MLP neurons of a small language model. Each row is named by its layer, matrix (up: input weights; down: output weights) and neuron, and shows model dimensions 368-463. Each number is 500 + 40 x the weight over its row's rms, rounded and kept within 0 to 999. Numbers have three digits each.
After each neuron's rows, "fires after" lists the tokens most often just before its 100 highest values on Wikipedia text that the model never trained on.

L3.up1336:493447481482526447501528579522493553469543469506533545427521499468403555465524525492470556457450494448449508428527414537522460527497464481531517482441493515571542504524501532460520486464560476479524456513513464451542480501464453490521491531568510429497530466526450454534484478490510464460
L3.down1336:423490496467549456488544596475482488434434498466506487456489498482509490441546462504497564548535522480467502468492468515504466468445462527471487547479480473525501478520449507405582540490490454566530544521411462521506470474477468584447421597491452507488514480563522482514540470558530482511
fires after: "-", " the", " /", " km", " The", "km"

L3.up2431:588508482519449467568503494504486524526410517525444487535506514466502508523568442570489486394465474480448548505544528473483506548485472527441512497482431568481428529504583525492492435563471487618466512540448505420498445530481486519457400558546458559485530478455484520448540521455475539519
L3.down2431:515516478528570450461607503496460517432558484519478521526493422537544461503447476556516442519480473540484524552523510558481531532513510460501461490456518478488449445486514519544496498498410433515496524467536603481535420482527503536440488532469486489482427528542484447465488464447500549518
fires after: " (", ",", ".", " United", "\n"

L3.up1403:470560478550451508509501543548522461483488508471509460497478495490487528490472532452487579428492451488436510496515493452561524483448485531465527443518459514475486517537489546485545490500461564554456465515430492468515483491499540603536461566534581584509494501443526539482479500458491462504
L3.down1403:533530479447576517555508526510550501516460425486494496487487429502543519453474529531425511464486514443457557455544505473499535486504518543471480478522499508512493584582447536478579497516570560480562499532388504568506528428489402499519426532533479533514461549491547479558538497446470477524
fires after: " the", "-", " The", " This"

L3.up228:526508523470522499510478428465488472610459500406556495511533537451589526498518481520515500473514493493456497548467476486486575547534452451579506536451429503586554484427513596532523509479477492528421495487519481488525510506569478440527511510481483550491497453468598503395543476454515468497
L3.down228:451525485478565526529479472523486518480511588526450507519505492519505511474506517503497445453484497517550566470487519496516496548520508469504471537470464537452490503465404523559525558558478516519470518491486481456466475565535526463412526596520517440586405383532491552509550496454546506583
fires after: " the", " The", " Reserves", "The"

L3.up437:521525481486430406515542450504445530603477503542493473512550525530576505467563517492527524516465449493439502466491526585493512419512516480438488548531475462467560490508418478435550531563453520486483582527536492481535492503514527487579470492450465462552521442506554493583516556472448466443
L3.down437:516491485501491453479482471507457528507461469542467468555522549530547534530590507403447498482570481529490506458503553614499444514514516565514467459499480501461535493512509480522458463542529556454549428531533505468486539519472411499474468575521496436468465528469530589572514477509486495467
fires after: "-", " Time", " (", " \"", "=="

L3.up1172:544431516468503534498553521495456544603452509531461455487450506504480559456542535460588475534482508493518523460438548555475564530453508588572522491508512494540520452541547529460560559494594525456508456450459548541412495513439479475532506465513411472479448513515403554480488503552493494576
L3.down1172:491488465503526514506471452521499467451491470497518442439467434511395578550535438499490560557508575455458442538495449502480531572514465523428571546501478479485505458486544461515439529482438494411530551576470463488511521493507484480604400522529476438469476491515568553496480470542507514447
fires after: "-", " \"", " (", "("

L3.up1469:479586473575465452493490462492438528467530425553492510468556475506458485542515454512575531511491419427507532418507496492519542493510541498457473466477438500464531568457488552466533529501510576510483507435500505494471457502498537480488508515564468499543506552480547468551491585488561463497
L3.down1469:461453464465473534470473495527555519494527547554496532448584520493467470501489523532521569491502470587488496502565488531440490534599536453491439517426485514523484445590523494602516510448487533493520517462485508524507503587510543522509461468597508516596440512525466416511535471499528467435
fires after: " (", "-", " \"", ".", "/", "′"

L3.up1818:492514487544486473521564526547524467537561493507467479469536518505516474563529501504512522482593529506494514539516439545489518488495516484505564519465507502547510548492548487554514527454464474448509471467515442547500504463507512423510581468443426450400507520493464476510495506503517546536
L3.down1818:550485451530429520440503513489504519487580523472439485474518492507568438536551556494524491457505517581461480524481468547469466478507493514559549511541555494509503478526572518522520600490501475515513527512539545473623503511503521472574497494466480425543514520526500529500485479484429442561
fires after: " 3", " 2", "-", " Time", " ("

L3.up1739:518470465471489470560524424493488486546519497460555548515484484498533453442493513531518451524520546509431516566449517482428444476496481535599518436512511512484457500566465444490554527482553573498481576491501479479481445537506507472468423515492521480498501420562489433459500539549515424540
L3.down1739:526559515490525512508466481500478564548503517483496440534443462458527482496475534488512499490529552499539455514461544503442486515527507472472556486552522426408504490540518513480476446542524529543503420511537417457447483518456510519540476502478548485541505479446463500559490455524499538506
fires after: " the", " \"", " The", ".", " his", " Source"

L3.up2178:461526534591496532494476458494395533504448495488510449490533463499483511525426544491500484530449528516530520496560494590447442527567483455542459573434517521613484472499484481559547446568437484564442504570463465504468541509439528537503501451542552488487516424459504553474528581507491542535
L3.down2178:514514532474467553551518521531455511496555437510481509528409470378523497486469491529557497497456519575471488461483538509500478483567436491474544509488438513507535491483460531523473480493467470510499532561478491510510530491483509527493490562510586499478565510506500505543485449528476425543
fires after: "\n", ":", " the", " his"

L3.up1460:500507410539430530442472554594510514537550511525474502466484586499470469448499483479469523498474495491520474459535512466481408481547522447534502543412497527494491532451456494486533492471499471508494448500498454489494446504513532511454520479613482557544441490521551498516510530472486543495
L3.down1460:510519458474457539517560493540419496541537528530515469492462534486527566515404503411505574466545528535447505473500466463526461559526475477584502522458572527492462464429428442465529457510540516468479557502479419533431504528507506430453409446528524453526501504526503449525556542531504521562
fires after: "-", " \"", " (", " C"

L3.up571:560513486555476534550479515564509484604504425555541461456420530560488436517500484477506552465487496426509516458559428437540429476566496521451526422535431528453490510470479502512524458547545508502447542487501543505495438461452482531510505509443481508477470501561467575514482476479508492527
L3.down571:477504424470418521386548473475465429510550466431427536492538474501531496491510547541533430447489539618461550501533559533496499464516510461513533551483498528564534467514553517583496517504527542474436448565514447495513508467501517534470458497478479521509484563571508457571493482447534557521
fires after: " (", "-", " Time", ",", "C", "′"

L3.up1634:511490502486551483537562480515453485534480475483602469490493479475507486547486460509446469514443509470432566455505469510485527493543509547476520519521541541482488521430575521477500402466467595508417512451487496518473497508492474596450518487517477517493546516407501442463445470518480467532
L3.down1634:513569503458551429501548480445473506562482453450557458561462536514510497430476496471526525505514536530552506426526523448475475575549536494458526498531528498470478509528449514508427536529504537453463528517488453453509506454456503494488442455477521505526504534490477466499421508546465474525
fires after: " the", "The", " role", " The"

L3.up1925:493458479555466445598557446569489489535455472504521483422505503457500533445553541517552563454520442507565506406532558510542534515486468514509486573505452499446503547523533499542514492530485490472489515525500532558485469519459518466487500514557459453409526506466482489456513497455497479479
L3.down1925:454465471530576486451488519507458498525516476475483408446562582517553529514576513558529479455536512504589523591452529568546510522450475593448470430522436517416545502446440479461498443502486500502490480540457537586603506485532439413442490487488472495470435507511448523441500538480540482493
fires after: "-", " (", " \"", " ", "."

L3.up350:430488465517459485510498451436492553568527520501489496481510485498466522511579514424501457470513492468493558559472497529441441540563434489545545501521475567565446509456503483508575499503456461500433560459525564453451515497498493478559448492506452503491421405435493542554567499457507504577
L3.down350:520410507500504561531493522467490452499511466524410565448530496478445528476496484494496568484520471454457547566491493481491544601439489490515477559441463545481528518437572512619473539561465473487508435540502508445483484442543520511520427508485538499552532474472519527566509511510477541528
fires after: " |", " the", "-", " \"", " is", " and"

L3.up1711:453520476524476474498522467485496484537495477525501512557525541506494483486477506561531516504418480538511618380569419560499418533554595502479520476494545476439558554453585470490513449486434492503523427514459492401446455578500580522515481569547465492518447488425471544484520512555571496581
L3.down1711:500577527475511469499540548509452539502497456550466535566546575457489504539457507520530458515517530572585526474558465489486546468481528479473495546482521527482546576490541490486496453563525460494495463464523503494516377565481456438471561579452510473504430539536593510497526546510518460513
fires after: " |", "\n", "-", " (", " \""

L3.up1813:441439446532502497510494477509513525518537531503504482493462559480499500482459491440537455603566477434512429442473554520457441518508515508519472483516475489532447492508486458511541519445564480514503513486492526529475474515475456474534499541548516485533524503529446490488550574533445461433
L3.down1813:517528472532553498534485564495494531528488442524506454471582557427498557544496466490494444567490551503527495508497488495498488540525537520520512440429542533517505568466561435505547445541458528483555501545494478508522493521538463571521533512420472462515482498480551501505465521533492530457
fires after: "-", " (", ".", " \"", ","

L3.up1714:447442527517469524527502538502477464483432514500444474490514617506451462486461462511446504492501526503484446449580462502529472523558501524527479471518517457478529573442437588477517432488469517469491466447463503571494486460605523508588520554541500565454481451493544545547415540533537469475
L3.down1714:546436555468579517512464528494470553516511565559480438626467588555483470466515473506472572486487490529472519518492541474469511445549470587576496507543472469536540462519569574527555390561513481452485444530529494482484528538488495491480492516450417475483437489517454425563474522447577491512
fires after: " \"", "\n", "-", "==", "===", " ("

L3.up984:574533464516433428589545495467572467490515422506504506515445492512534487505511510454477522471587570521518497516446450537479517478463463531485527480493456524504486575487447534531493445487456507534478531443433457465369490532513496528536515502553529475419457459443482546510503583481418470517
L3.down984:437475516572541509485497503482491520448453512460491537476587525470546454530484470534407497438560501530486485587546545509465560471566573470510466490499409475560495465528462561540499557481519488535544444557559459467464512430544518561497451500507403395482515480530518534506494613579466513492
fires after: " the", " first", " this", " these"

L3.up1373:632431452531518447553456491509519540514468516486485430549517501457499576544510511446485505473557455475560504458447426543505529566540552494506485565486507565442506495530476483450614527538507429504552511466421523407547523462545586520541476525518415452507436506531538500538477472446571517530
L3.down1373:508543454505513451548510529473529522466510573522423511531506466506509507492396503464507526472543549479483501506464461500503508518454515454578452467515537523473489458517561532539528508460518446562453439470464514485494431495542584481465475436581453460493489506576530473465485464460458444557
fires after: " (", "–", "\n", ".", " $", " |"

L3.up2513:435438542560482493498529511444485483469496420569429464487532497499499485493474546466498568498502473462564502477488514471547587504519543549427494523468526507492554532506464503511480506488465552463446493473454462465468460451504544505486500558563448515419398479587513493528500459496372446493
L3.down2513:471503497502497520501482499396464458463478529479512458459580473489475449539540480510453429491479537521595424492471459493441491608456546544410582545548530463462420517454457455548488530566485498556482464468507480463480543406528476498497540503513524468490445470561506485510570528461472504535
fires after: " \"", " was", " were", " been", " is", " ("

L3.up121:462479467509495544589549534516397549511520476516486468369473514509451471472498463532487519448412424543528504529533502558591474501466468463457541510441504530524513504451523527451423536503463559506459448494495481509561457466468514496496503522506465472460488520469453491549504474486531444556
L3.down121:560503550508426478473493537552479469493489530592457382504526543553568529502469545511517543539495539536545498545476439457519500438600468433500549475470512526471506492499475547468582418553535508522479511529493483515448449515529601512472498445429529497479511517494494483528500548492499504497
fires after: "-", " (", "==", " \"", " Type"

L3.up1161:526512546519471513559542519514543442470458512497485526528490503459505464509502494474478512440527487574546437474424511516458442450530466527488534465516566515484464521425518493504576497455474574538558508465556526414453459447487550492467512427534540545469486503500481527488480475581543521573
L3.down1161:540540471536551478484479445519537540507478543567466483511500550464500497504438460506543497549547487492512510545494537489504555475443466437504575542479528540446492468504546497484567506480478519541529458505529469442382497445430548509424527550663462489501549450514559571486606516507515476530
fires after: " (", ","

L3.up1335:471528544523499482466452519491477567552501527469492503463484494405512554512487530447493463463487562603496470558513524555472520432553482518534525481524488513453515540427481506530603480500498496502501487534508497498446550438574446497506502455447488499490485559516486481487491482489496551491
L3.down1335:457483502506477520596481517484536469553494499476471483488464483458474497493566506441487484514483457492537501542494531526483543569499513540514568484454460474448495565449422527510442537522490544524506491555543526443448516496539504452560499517475511494575452501531505493486469514484524525467
fires after: " the", " is", " was", " The", " as", " it"

L3.up245:451528457528519432504577508418522573434519467494529412500504460473509488480487498502515521486478523568597540452474494463441541479569498562436435418538538430475603439463463503471528520579460575539461497520501514457523493507505541500495516525512506466523506484544529517456456501457472460457
L3.down245:530457523456486484528475524570533540489451532545473486471475467427477478454504481539491435466567515537597524451494486442431485514539468458435460505552496499599581551522339557492539525516523455579496578540536496526442524437477487433497517497465559480514440548519546520496487521517471518520
fires after: "\n", " XP", " Density"

L3.up230:461500483545414454419456487621475597489475455515543518514583515434466539480523488563542477520491436504457459402529447492525546549508419501513461578535458526496532548454512474508540522455495437518519513534539505574539483482510498435536539508566524505447578547448489507447540536533504510511
L3.down230:476504433493509509531560558501489519501514506492464533490545552479565512551530463511505531573545462464489504555594544451544473488463486556623509508526549516476512521592527449501498555489452488503491474519499525498504528493624541570557515416494460555483463522476437457540462413514494526568
fires after: ",", ";", ":", " as", ".", " Ba"

L3.up719:510494484489446439531485485508434477524436456508502541551539502562541534445470505567538532470567496512499523503548503474462515510531417497489518580549507528530484477458465465422567518508480517532449538532454478508511514469497552570490529401508494564403505528493492503415441479537499526498
L3.down719:542463464544522492410451467550548465499402508586480476541517442496534471487449487450562557580585533489543480496526495506493542464553503409551516520539513505456486508501521446396464465542516514489507459485550487442528516523482455571457519438494437510499511522514448542457454514415525542464
fires after: ",", ":", " |", " to", ";", " and"